MLP neurons of a small language model. Each row is named by its layer, matrix (up: input weights) and neuron, and shows model dimensions 224-351. Each number is 500 + 50 x the weight over its row's rms, rounded and kept within 0 to 999. Numbers have three digits each.
After each neuron's rows, "fires on" lists the tokens most often at its 100 highest values on Wikipedia text that the model never trained on.

L5.up657:480502395452491411451522471504452503526507534510519420489463480522588416489433567455386451554484487462610472435459485517423514471476452538485450444572495494565454542570533486448613512554458491500526575429551447477575528509509582538481476507500551483539583538480434403539421522451450489545488416540406447485489502553559549499520535417528444415542526499513473496483587392571538480550511
fires on: " L", " m"

L5.up266:469547416516476486431465508440588488460521413386596382531498502557543535520472476472473403517506523549557537487504540527569440492498398514465589467443538472481469461480417459495484553543545512505527398416586436483587524427504438525482549511490534469569594489459450460513485536512404610502495523488442432500434409553483510481481531519526592463490559454488446564445493562513526457505449
fires on: " under", " pass", " by", "s", " follow"

L7.up393:468510468540504553484508707572561509595550477446533521607519457517560511501544491540571553455440509526575399403535505505428516540556508498417451556492572490473539448526518551517474388462571492510523486577442567465449544449495452558412479487457476443486412530549461397476472528545502535541465513532524569489521476545466478532439460526390470548533570474462521425454548603510508468526425
fires on: " \"", " Vi", " dis", " "

L5.up768:570538561505529415491564446434476521501509500445529441468538516498493587550559486538502496496463512528444417522543413456487553576539499432417564376545570543479427495445609480481486498444440514506517507414541496437514422541538595490480443549496571543557424546553407422543526483492530488530597487475495530524450601392456602452506534528443568479531541546403461516509553395506460509386476
fires on: " a", "ft", " and", "ent", ",", "d"

L7.up988:499409484441564507531493528586527546569529470519490467591496401556500459519539547564505536512562599515492503512528552465456422612509463459588516549557463441546527437457481535452521418437543457537460499461473589586546516500517549546461489507501518508536491504484513516499496582508486547493462404516510395506387492560426489549456555507495480508421549603546390424544459476559474489465472
fires on: " as", "b", " part", " O", " P", "o"

L7.up203:399482462499456494505482570546529451456531534460495611539467505490466505483553494487527568554482484467384446447489468555548491569505497501510474534498500482554458524508580413466445463526490489551543509443525600455530514556445481477511398586555491494552462550550516476454554538443455509461545527429532522527590509488525557522535440492383472471400409584562510599490525554539483447641450
fires on: "s", " is", " in", "–", "vi", "i"

L4.up299:552486486522488490452507526473509512529430406565591379543458489478520520496522529548473414574558477517509522338421502524522527599526523433461510530480412454494526488521605496425477522432633528594388606508625499545511582588516457525576544378428414550465557504475532440541560582600532521512470493595433526431497432469501484544435515508424484532511534523474468444480493415482531433507482
fires on: "al", "ab", "mate", "ic", "ical"

L7.up931:521455509505488508489487478525540479462493519470573511515458619515562502452414492535460504529536436438489494520524444579478482430512568478494580534404482547538562403455554523491508463537497605536442392425485577447491544531534535458446509436585478533479606592548458522518513457547567514591543607485411564527615558584520545487451534491555589469581478510404477538532458421447544455491483
fires on: ",", "pe", " De"

L4.up283:588492463596432445577509515429499514548500547496567482474451497539377533479583540560609409517441516519548503480377461420433537543485510571457448557462510499532476534509569555477425576606456464475422578424400472466460446494509504507535480500455523517494414520522474466477567485441487486489517458537562512568521562446568571584537522489506457481481479514502489550397541506460497489448435
fires on: " /", "ate", "(", "-", "\n", "r"

L5.up861:383484531606479432525526438508598501478497486510537519470451440611455403475584485472565532476414558545485602470536498510564631470549509464505469562458538455453452514494544632528461496613437515420480516442407505512463479520482560545392402507477609462448593468481479354523455489543546530493483477458536476515542469538489482549540537544440603540536475492512506517441458521485451547476520
fires on: " Jo", " Ka", "ing", "led", "ed", "s"

L5.up612:466525514463520508507533546539472524475532487476489461458468508529497552485468552409563533527586529458556528509478531420484491462500458462478409568464588452408484482503545486369446488489523474469425488565556583542603531586487529515492533621439545520548523503479465479541411481561478463501434503536533448457502477493621503584440526411504575539398419537539481633459517465587541449550521
fires on: "s", "ed", "d", "es", "ing"

L4.up1048:418513418542505455502506500517454539503487551476441468448593381568538523390542436500546539480441396589562540481467518439536515525463573502449454516522487501493517416432566534507571592473499485541558489531535499435504593502385536537484449530431535475570458490527521456479466502483497533515482440543454537569448491564464546528545513390408560499557543476512416503524471477550509438468583
fires on: " of", " and", " \"", " from", "ed", " ("

L4.up999:456540506557535563414360504505469485565568561535453394475482567502577530409468503569480508526474507475510544521460521477455376409543652536494551494532493512470487500484458455510516426638623441520576504503445443515513389565480454508486517454461518446544501603420420560485509473574445466480425509510509422490497493593494516543468408557460544481449520530496461531603494500488542534593484
fires on: "y", "amp", " |", "c"

L5.up296:521522489580374513484455475491420447468554483568513539523465477493521516444594415460417514491523559493462491439494560573501516499544537493532598549489469397447475484558504483497489505438451450489464450623545499432442555547538543471452536531512547514504469480453451570572458465512496518423584445409528534430538457477452556569518470343483477514539406604522597518426463525501460456477457
fires on: "t", "y", "cu", "pi"

L4.up757:511455473582597490422471395521631549439399504466483494480476505536498480499499525465478474480520507591548497569511536422457521546511427458537439519431521421519541527441620593566566487634436409416535408525504556444481478501504513566512543536462533499581506541462477454520478555480442511482542532433411536460564459479473514586519497514454535534450491489457613436542509507488514559614476
fires on: "s", ",", "all", ".", "d", "le"

L4.up583:554455384499508550502445551486456568554502523461588484498470451494470547450522554486524523489500496519398541465466552464541554428587492533559518436504427503520486460468537399509452492469536450438430478493512576512479482611551449528499484398474538425488525394469494534562546525455495484541474519544448453471542382493567491558475490509423523557543511562545478435445565494501481495565451
fires on: "ic", "ci", "ing", "ive", "al", "qua"

L4.up383:531504556463561472547476565574576437513491427503518514438539517397547553485504464426423489502544564420557473571544505546535508562554581462485487596527506492506527484543578508471561521526440458502507546506546497459540576541460538516469501601492561446559388522416490371490515545459512503391464482567515510478561545492560453568476490532549479486515426521592538584525579481491512408388457
fires on: "e", "d", "n", "\n", "t", "or"

L4.up36:506551644613487562542452475459516490491463484507480531362495512464525500528488483454476509548499493463544378544475435449495599442545519400432477539512481564462511567524487527480425428533521439538461471506613508498521503518573495546495603486483564451586474437423510474505487518452487515468441505524452486505500544413419487467558549563471466522503471473455474496558382462505456514454505
fires on: " and", " or", " to", "-"

L7.up708:536542521554473492475577496493493548501465444523457516560503507509529585430467498516471655475540481424508501392562445610514588574448498426561527561555581471462437442554555542538538501537477484487462505475576486475540477455506493471439528590513466417501513624439510576520596432526436536534464533531461531428555495583423459574460508571464521485522521577368515563431457507616513496429425
fires on: "R", "S", " S", "s", " gr", "ri"

L7.up584:586481494502436449456476626595394404531499481537528520616422505572519525534546510523466476470523507502557593547543534465381479504494449656410514521531583510488534481432519457477512520457441423590509466464455450437518581486464466496487458397484565491542446417501405487513453588546517496525472489448460479501552526441506517554440565482547510571494385420462432516492452480421476491438465
fires on: " Pe", " me", " Me", " at", "pe"

L5.up468:475516549578422523416539532446461416336523547481474469430522428534489513529482564446531501519544544473554470549595488380446545538496478472625489530522545534450437474506483524483545462472540478532582494481538523486534475494520429547407530513536502532521472422431488504519431497458475452524438583622589594490583419568554496476504479481535500525505496513458497511553433465498439555416506
fires on: " h", "ri", " and", "ch", " by"

L7.up808:453498480469466497546508477518426558586516499477516415506445552491591457546482513461474511492421532510431477433455523529445624470584534542503524454487540536568426600420555510466489496485573573483514550506483555579533386418479546451472461431524564541556372556467447501515458542533553531602496537525432400452443512506502452567449447459561548526513569552478489515434522477510473444486445
fires on: " de", "-", " De", "ge"

L4.up376:602504463411523436612524478438437460457554502591509479499488546603500537544555455505474477536467494454472613544496527484474478505566520590526599521500515498495568588562495496499456500545545506472536496440491592564518481570450504449385489539552528560571398567494479568501481455521431461472498516496482468480489459529464643411469503542422522512518451469358504476490525544489527494475400
fires on: " |"

L4.up524:457544434551453521477411514577453438533434544483607557566507572526512508506488451530529454494503507498594416398467440501465586495482546448524535496457461505511496518388502445519472409381519472567521464401439515537556490562426500483532480602438441536549574514421488463426504415508552590652512596476444426552522520497527510483515465516472497463400515462521522515498505602530570481503422
fires on: "s", "us", "te", " in", "ge", "er"

L5.up780:511549517507548470597483586530416492491468489580437443440494605480422534444506559503488461613443534462503538529469489491447536455586465481434449494540432506600488472520414440483535475598494486458487500559439470468485431528483507568531527475483558430482463531561485453500522537563455493501422519517512473464525463440494546514495453588507472495467486554412557443497531504489450398462528
fires on: " |", "R"

L5.up833:504453410544481442545540533528544512507540490502516508498521533501561457458498543458496595486501466499467520526465540444469424488521511557476570564475478527545484496574546490445546497474539449498540516482404449548450394481541419543495484537538572467578459479417384530328584507545459524579482526528447564543479531507574446506469579471554569502540513503413483412382460576379565482503456
fires on: " b", "B"

L4.up1009:432454477462512439502529471535473486465536521596525480583480442497525511508459512494587580495497470506415545377435465496529520523504460505430436450501532414523455532490438464456517433459460443497600516445497597495465484486530458625552409506564549431394548497503566505555480527511566539556492459562593488481542525409482537573501449493426431536461517519506571573528484523556523487489492
fires on: "'", "ic", " la", "/", "f"

L5.up262:449428466439505511450476503524562449396497508415472487494483481542497539537498499458400485507518427466528481448465510528424366479484560420446545556468508417544475501440539475507480545427495382488456472526475497474542597523520576556524590444430550564434546481506523520573503418483437478497494486564522625489454495470546448539502554576473584510485437488538434493447464495476461519473519
fires on: " of", "ring", "ver", ".", " from"

L7.up143:498564562571376566493494491523472486458581506363465551526452524437576470427461494496540483525531529504578464512506436551519440476563542435481612543438459502384454406519485505470494386398429434512506505542513454509554503405526465507516475430490469473474502515457500511485548554428548592483488548570565526401562534535482473436525562502477534495536520509584477496472489434552490509483509
fires on: " ", " and"

L7.up188:569473539447451478448426501474608474526448549511497471471447496509523435408456426519440426486463511470472568543516531447449518484545563521431516359506577544463492471452459450528561470422529499478618497575561543529480494437520436537502380586584517500463504505563558453524488479509495504533520554498486550499507468562488541584385586471536527443444524508452471491533476616523544532509551
fires on: " Ma", " ", "ri", "M", " M", "ra"

L4.up800:446481532558583447481502460570604462548472576512468466500554514485465475467459491529461465554485667513496519486559454456458486507569530530563518492538501553602433483519592543526474517522440478463468411479502512427512447563526464491435434389493519445530549463533496464426513565500458396516470451422466481581510493513482504510464504501527528475476497569426472524531437514468456518645572
fires on: "o", "mo", "to", "ho", "z"

L7.up208:504488481513454500455441448517504422465458500463506439431435462576525430536457498471441538592390522474468506588607584479447546502453529499499564543468521481481575540394471476527499550486364456439512544611455465459453495581520402499522458521432477526481552533508501398510516574564558433544515446539494408512495512492534460535560449522597500547589564568554519519558526521540494538456501
fires on: " G", " And", ",", "and", "ill"

L7.up292:451446545509530463543563469484498528554527551549483433562544449477538492547506625510416453485380555450506540484419510553404502531459463439487470404434466451527508486412522516454531383511479528433539525425564512532486528505484444473448429515448555482585466610553517437525575500610592515451597494423496487465510486480483592478501503552467572490398533517492468469514462482518540487544456
fires on: " un", ".", ":", "en", ")"

L5.up839:616544422443573535496458477520456423509438491492566446495416516522526612503432486627595534520477506547549532488483461558435553492498599575546492444481488545532479449524469440532508569542531547477468528456454431415430513469435515513414438511492424517555563432423553466525508508450431610453505475509561478521521514538551506537552554433451502507566494460470508477504516481482559497394476
fires on: " (", "(", "ri", "-"

L5.up36:462488480395547435433458403516562530442532547505551475449547499477459511330513478442508552505550427401540553505475524559500469415545503528492510481542509478447522464554470561436475476567493565523453493478468531483473498473420557559499548496532569503449556456477482504514609496455436515507487546476582535435505432492462509538516535496453594574501520425508426492484551592422568480436522
fires on: "ed", "s", "et", "id"

L7.up900:491434425539511564447525559488456557450456536563533502452546585533593422571528555456510505545496513566539475509541507637439496515531536455461533463528533485448363488408531492446515497549425470475564564464422537541515493541479481596449495475440534585528475566428464459453414453455475437474532573484556440459597541481583588512474553478544585543513565581416473449493455571541505627500390
fires on: " I", "I"

L4.up292:513526409519551467486472471480596486574510556476472485545592507442431607479462529590577485452592411425558504522453437460517528496497575395536502526463594401521519559514505514578509565525527606561530469521413500451427527577511510459426502588450525568615516500439461502443515534520559575433522571501594488547525436416504558540538537421499562532627492513453466504570461521539539497548495
fires on: ".", "s", ":", "k", "ko"

L7.up768:501497452463467435561525429480576448542479567410447416576543486463552392474551566450609533534533487424561405443499499517558518517493538558516474482529530541506470407530490529490458508498528469463487537484477610446449453480507539476419460435454505590574456529560591431497551481455516470540556502565432451454493521501483422468474565495549459516472542540600570415575437544534501422472491
fires on: " ", " Ma", " V", " con", " f", "ri"

L4.up577:466598524439541499492510403467526497497485491519504455486486403543444549396514493483468546544490481570479580463527529433466419488581537412593612451494537470496603594376423562442454606485560472440613458457447511481591432462499573516511520486471527509534636433452481488533668452572419461504538572527478539461492453563497468574507477519490524467433538433520490512477550559539596507459379
fires on: "s", " the", "op", "e", "ed"

L7.up301:464425415452620430550496462538514496525439559522528538651422565404451502468504538582513449515473542492463405525497495450370524573584462512477541484532464545539493411437631456413507456477509502522531603487482509512492452600545481480491526509493545544488536520423546558442469528538424438610477515507371419577537441437422495562447585539517474516364441454472477468536483518504491595539443
fires on: " Col", " as", "b", "f", " El"

L5.up658:516446583427471508490543465499413518512494545479536505538498511613483487461548531400587550566456601462493606491541520451441588467555435552572510542475537546447478457475486496633562489488498513489467480611502536436542492556502594511390435551489602568445474568450440434520521532509518495456518485534563553512488515458567528469423522507421488569483497459512537481469448567550484493553525
fires on: "ed", "ing", "d", "ure", " with"

L4.up313:463412442460470534585542506516496532512471497521506510482488577473473439445425489526469492525432481473602464560540517438500419489532459508478514530583518629484547492461523474507433563537583538513407492435532476437548428496497463486546445433439476607548567455487465592471585605484446517514494451610541449444496499446513510486522431495536459407573473446555573543475578563566476499401423
fires on: "'", "w", "hi", " well", "ra"

L4.up848:453592538512540510544477556502509483438477516561445478506508405567463491468559508482477543526480498449556489586534465396510455609459460481566499526437582375412471503423497567525470552524417541457450517517489537479479533644489510485455451507465560513523516580552471501505405506451435474412457574433596496425570503485539451530455449489414569451511523401532521455442487535551543435487472
fires on: "s", " with", "e", "d", " of"

L7.up941:448447553519449560458449576564569505412482503472489467557455531540516443489622500464598455507439522445409485498454509483523568507550479511570473507436511546495583556482548458445380442572568543494471448473554493528538406431529568418580498463559439476442493532551489467574441468441483591416475494458516502617490538418593517512519513505526418435421469530484498555540468562493401480479507
fires on: "o", " Ch", "w", "n", "e", "min"

L7.up1069:567527446474484489455487417558500510539536430544551547509477507509497476493504471525535509551489473475592438494568453501426469520557504464561520508483527399458531480564487469490487547442486480561488495521503557548470509527510566607571485545452500545444539513512503549559482559585467419568590436561518526516517485548577492472520443448488470478550572490491459486535551444534446454552438
fires on: "G", " G", " g", "ly", ","

L4.up595:487423445468426563509492451513480475517546462528495377466509467563545512507434505453370516491554432573524445626544426484518538552490651405562400464529493575499431507511439439514527544570449507554631565569522450484491464506521447527465560579476486571576553507493461488402555476438468435414468435589502551526501514448498557492484497472526581537534580483491432512463461498467551520526496
fires on: "-", "ver", "ed", "ter", "ch", "ri"

L5.up692:410425475512559438448514514573569490492388431490477478453452562522457501445504544438511407390468600496590517491534522458419469685560550557502458527553573495443558474557495525481461488429515452470484524501521559480452441451466472547462450492564480484485517558538513545474563487526511579511466425494484605528544412520526529523554490511433506552491558375506514516562522489469536488601505
fires on: "ur", " Har", "har", " Bur", " As", " Th"

L7.up454:524489554500450404501605485546544537539413519472510455543564441422487487453403540540500504427489442586546510547430569482433497447624538537581539490491634470435559464488505553565562630457531511586498550476533473448542515504495547513439551560606521384453396553572516549473534508519476507526503441585449565468617483514513426449499504495433504471534492506523474527459462516487452485532503
fires on: " \"", "-", " of", "K"

L5.up371:462535519449453446574463444475462586511531378505536464446525443539537498491493462569543475536528497535547461495524393612459607493512537454553493444497544522557562529401523536492478448526546561436466458514470386475506469440499533432519432531562467533582495459416509517518488485453483500601504480437514453506539458479495486572511559527489578545573521354370474478475479515578602472563568
fires on: " De", " Du", " de", " Da"

L5.up874:524505456516436484476572556557437614526555537623468520447498397529563545469456576596581537550471496515545471594488479548402485493494541455424541486418535476542473526414500516427377537475509505479496525537555546492490494522499506523507387559489479491588395510446527462482471549428513515546590475402558513451494454526519482494393477484509473560495455589408470472526526480501561493520467
fires on: ".", ":", " |", ").", " book", " \""

L5.up980:530493385517515552541470565497507507429526489440523492495516436478548538489615495446550422495498494524493456521448564533482516467566531526545551433554521437528466477516514497490472486578423520448462493495554494508483433465507537429441494586564577510512517379584528379530500480455505585461462501494550460487469437531559402488537516500498537485542489443461524570593539482517587418471507
fires on: " Har", " under", "er", "ist", " by", ","

L5.up255:526517485428605521458578514492532429513522516509485494506476507446536464421445588516537478439555552554520501500541566423487451438448567560455481486489461438481426551526460450546507459447489470491453515546486441524503463555326552471517436471452494473575449532496456431543423477488503380488517465558438481496526428549527440510451492598528490592578409466456442516598436497486418400564526
fires on: " Ma", " Go", " Po", " po", " So"

L5.up810:409565605501463484479501475532536506524541389498481491568457512512491599486496467513539442479470453385490492468469479480512451587447462446513480524409493529526591492483544471529498464464531572518462458534449473541611549553449532497509554544504481554443592500534447413474537439462570548493465485518440506347564548458521531453570499563563484522548452485438454514583500578466529470398476
fires on: "li", "hi", "en", "n", "h", "."

L7.up690:593429469521564484472479515519563485537430476489621571442445480624541541518516608550511619514483426568462522519496477539510479490608489444431461524548507481452474410515432504468601475483610432426465523438468512507583557486587519546452508447477448490523439461488540512496514547567505503534536501397524463526524552467474592549485563529486489523430485549560491534415465477498521491548515
fires on: " fa", "im", " m", "un", "la", "s"

L5.up489:475427482555451431462470453545511547515384553479564488466533476454575420658451487520413537485451527539505457475518599443459457537479453493486524563465463521555525542430483546467508485490555457539506460485481454460603479524496408562596460517478479497477534518430438519446594481525632486452580514421545494454455537521503484448481412536501482492450468590453522480500491539521593538469439
fires on: "us", " continu", " start", "op", "er", "in"

L5.up824:486493487519467478400540554585416517469462452488519534465434615507533476474514566604463480522506573584561470392473547580444482556499572495366557498360544587526529570528540430596429532574550463483584505455533513587467584550541421517444475514412481514428512538554530477586510480367499525509477473489500461501421510534488449514537397499504461460495520528544522496573489565520524397530565
fires on: " mo", " Mo", "ha", " Ha", "age"

L5.up528:457480519620453543498516477535491502642489546610518476395449503505479450514541573494507578585552456536540532450554432554547470584598455487433584474456431485443433443439588488423470536414577551481528497570529583501494537510558504429577497452488513495395542551449550435542456545582523483447495482452531486435513520415530536514463556467471559512484455584555452461486513504571409480491489
fires on: " I", "I", " we", "ha"

L7.up817:459414426499495504423454430513586509433505571505468442460371513487481490502576491482436468451438525556514508524410453523514514599487563573479567454498566502607483548561450486601514416528459519505529540559512577458480453522528496555508414440459525546544483549546449462530543478536486455457463443622467541516519417469528510548532486463473466474563529550397521556481433468506554433539473
fires on: " |", ",", "er", "-", "ver"

L5.up581:518510507432527557536487481525500428481549536554446498458489523518584531536515575419480466602495452524472406573436543484426438466512453423532562612475601546441441485434566483491514492453453521460469527391483508461525491553602530510523522385500411519448529458527394541554464457490519490403492546480464534492481537389487553572509620465535585424458510451496423576488433492526529490510437
fires on: " Y", "y", " south", "4", " north", "3"

L5.up320:514584426389459493512475516485516549493456502496460556500468496483466490479554483499486553543467546518433483572506606456532544470471521436418492494590433524445504476467543494481568476394519481476487425487605492455446512502496473555401367385459517443533469567511489431459511473446638372564528500493440559477462459600523562566564465539567458468562444532519510554482582406536590486470439
fires on: "-", " mi", " Mi", " comp"

L7.up96:497523524494562449529444459453416513458537527469463553522497531486572521394578490497468474547420546514589556471480428537526450434446498445504483445470458504486537488515500486492575536523548463427528424521580524505408464481497490523469503461512531428582514522464488511477499563476545468519451459648429432511506434448474487455535565470444479485532577444561449474488548445529572426527547
fires on: " m", " ex", "m", " Com", "th"

L4.up387:505485466417596470499437520448478432386491456474542550548530562545453467438640456519483521501479547499459508447412504427476518565561531485445575586514437462503552499551442517470482448465486574542425507434487413453479518556516457396482591447458525444527544434566516530505543486529465522486564475468533414487501539482474535499550543580473496547469436520544503581433559537545521459424488
fires on: "ol", " of", "p", "ent", "am"

L4.up198:535458549398547441401412453513483483472433440467555441365523517462583436568528511526413496544473438528527533511527505471467582562525561499507508490507492483522493541504553571501500428484498554507563490459592476486424462474606468416421451465501514549480449556544393535481570514422516533560454488550469556526468499528512567520557527526419530508466455524519549443506482463540442540525420
fires on: ",", " and", ":", ";", " ("

L4.up969:473478453489429519562487442526498428524490511584468508468469519517469390579533548488484449465537633447441593541503527489419499624452530553455503468538470509545551425555523452527466435603488519507446498528486497481447481507437511405441534488454434436409501488501540498471555567453466509532571511429541500487490467486512445531545476518531522455490533471465443447547553509486492514593518
fires on: "o", "z", "ra", " so", "all", "g"

L5.up219:672568447490492515567439477504526476471552455527507503428608432530470468444563477533451457545404578470443573499576555470395477601572558525559588478469552480498478548507574452505529447476522406504519485447478422523577444515480459476499531412566560463511470479498393508460431416544508473499521491593412456539501525559535568509468505569462572389500503440410518475469543595512553475497449
fires on: " |"

L5.up379:477542520431390551534501456455436501512365548546441562560494556491514525503481443469520503447437499417458506566510506535451484437410559411501531540483534525545475369487608462348523466413624490587486504473589470455520441443409536615518497425524444529470541488492542560488458476503502435482472527594476465485407454546545372488426507467451422492569549522503477524536453497488441577487505
fires on: " or", " and", " Mi", "di", " mi", "i"

L5.up201:538469461423618554511525536483490472546568426567519548581497543505495548503443515533562465470453417410448521481524382474458590558549552401489446518412484496479514545510529512578517554429446413569457482410525523513520511618534464520567495552562528542509612495486549430516486512501404437579578520542557538435530488422538534484475561560509451548501636437397436468556460592486444465527453
fires on: "d", " /", "r", ".", "-", "li"

L7.up617:512551532550541526526471528543508537598434545556421559631470544525463485446461407571523481453475511406564533523520486466549483525470579490482461467472504534460508455490572518513478498528622466476494509400541498547532456385447567472539551559521361502518506525427381475529406479444437502538494428492465425525481413632510454606469528529366494409543571520520406438477480437558525420442476
fires on: " Mi", " ", " mi"

L7.up781:541402519507452524539540462549508548547449447458521479574527534518431489520471526545447524556527432511517460456480543495422514486445463447457631497508580437522462483385519559489420544405427457591457447556538555479470596467513528537528584494482456503538471528500450526549465470505537475566541510494405554495586514539479489478427431424528470535440542497435444461469549544447465448411438
fires on: "\n", " G", " g", " Ber"

L4.up219:465509550536466607487562427516490502543520560482488490526462515540578534481394472478461644465489542429509440544560542411481606582497560501401594519444513456483574465454502527530468471553384523444482463475470460565476482530532606525563475478516510444560482504590470502375438513517486513598543583549395492449547491441492478473501564572507445381528602466417469540497554558571493474542443
fires on: ",", " and", "x"

L5.up524:504570494438498576502516511564380431546451477468560436486517384595558452485454469494410510429622609591568470600434554463488565567462439575480467457457520550457513581500480535552472470445501519405494539472461519557595506497473379580498531486466519486457574529486496529535417483568532544514472490551500567541486408538454614517520553496393513536518507503425496451432546454483475523549462
fires on: " =", "===", "==", " with", "===="

L4.up810:565554375532542562509453431428477538445574472536467449519595535441462504592526465519463511536458529447496456429506561545492429504528506410495552543478556574491615550499562561468603582531449495531427442531567550508516520557498422446497508579514518467547494480472478448498524477468463575494391548574390528472569512543468480506541493449491521569561512573389506577527439521589512531503431
fires on: "'", "-", "s", " the", "."

L5.up979:532514452534555519545456516567513485556547520475534525568591547461541484502460585474518462553493429511504411476547449531519610509437542440469603457500541589463562556571533464508522508498518494500498458477442575439568437547514515483441534539497469497480455558409440442439497532522535597585590521575441523472499465552450419526411533457559454548543504516400505463471461533524558371526451
fires on: "s", "===", "=="

L7.up298:424495573548466497497582493556596603442515507622597487578431528462523485405545429405472446524503484503423452432580450471502561457445562428542529550514445528482536501525474461420439556531398449543539480512395510507457472557592543467446520414464568462557493511488467386560458480440482532587514466354583447532576528502520465446513500491502452512492527458523522548548557512423520405426608
fires on: "ch", ",", "ing", "ed", " Robert"

L7.up905:549480502514549478540429432530497494539504434403648579524474521424567507496486534502473500453443564559549514484465495482500543474597535507486587480389515473542543420545539472529607490558531501505494428458503569432520556518472445526474470399506489501513510517557498451531497487496544582503500467396495482497541509520386528473528496452495477519542531530603505529368614460556540476506446
fires on: " un", "s", "ur", "im", "der", " a"

L4.up1034:484481484424513580516577407470430472543492445503528532595528540503542484466426561501409501435477479584467586502516498522547421485450497548454478420488479446488551357496506506575450497526459500476441489527488492528521449511577509518487496500527489518492483567508487491594439557463466533559445529404492491533450456549536500460458576522490543399508514533489521482566492517431510616592438
fires on: "ra", "ga", "age", "s", "at", " The"

L4.up286:462426428632563494529523474527525575446464512520549510536540453581500420477610396509526517491539590451497446388544485470499514463465523494411351615447421553586412569500559442458499451434522502421540472573454447511463362548455483516447499580546539387558586471566506481532440493528490591532502472561514436468531581526492455446558589607546418515450462527493461622461536560592506426490513
fires on: " new", " design", "ct", "ent", "ol", " control"

L7.up976:509429460478470491552541460494562525534511549489549474524518497500579472489531471546421486477426529475531499429485464470478483519484526488503481552469460509445466468514451449541500509502509463489571511521546514493415405507416529521509424474530538507486525435467504418517463590500520458455475463458452455558456486560459512611426521463510447549551555437551462464604431625588469466484561
fires on: " ", " f", "s", " F", " |"

L4.up549:560496474537460489534404589528511444584486512471469467497552537518491463457551527498471499592519475479501482486445439476541446510492493562469504513483504467489462576472508457508459574477493470574455515525486472455527521498380537579514495545452610527457453526386525547411599503471519454460511408489548638421487466487574495470534545490462488428595456456537506550482570591523492513513460
fires on: " of", "il", "al", "ing", "'", "w"

L5.up1074:465539474549525495543476501526511479497501563587499456544648484498546479507495440516555510516464470459571461419494592490436664465601548434428486486520462502525485588496549514524486535478531514474502556411452399543497571525472504527477499400537503459630464471553484555429497446452494581442459562590521470463518517504517501463553506499537504503488502504465484445531506505578477500472485
fires on: ","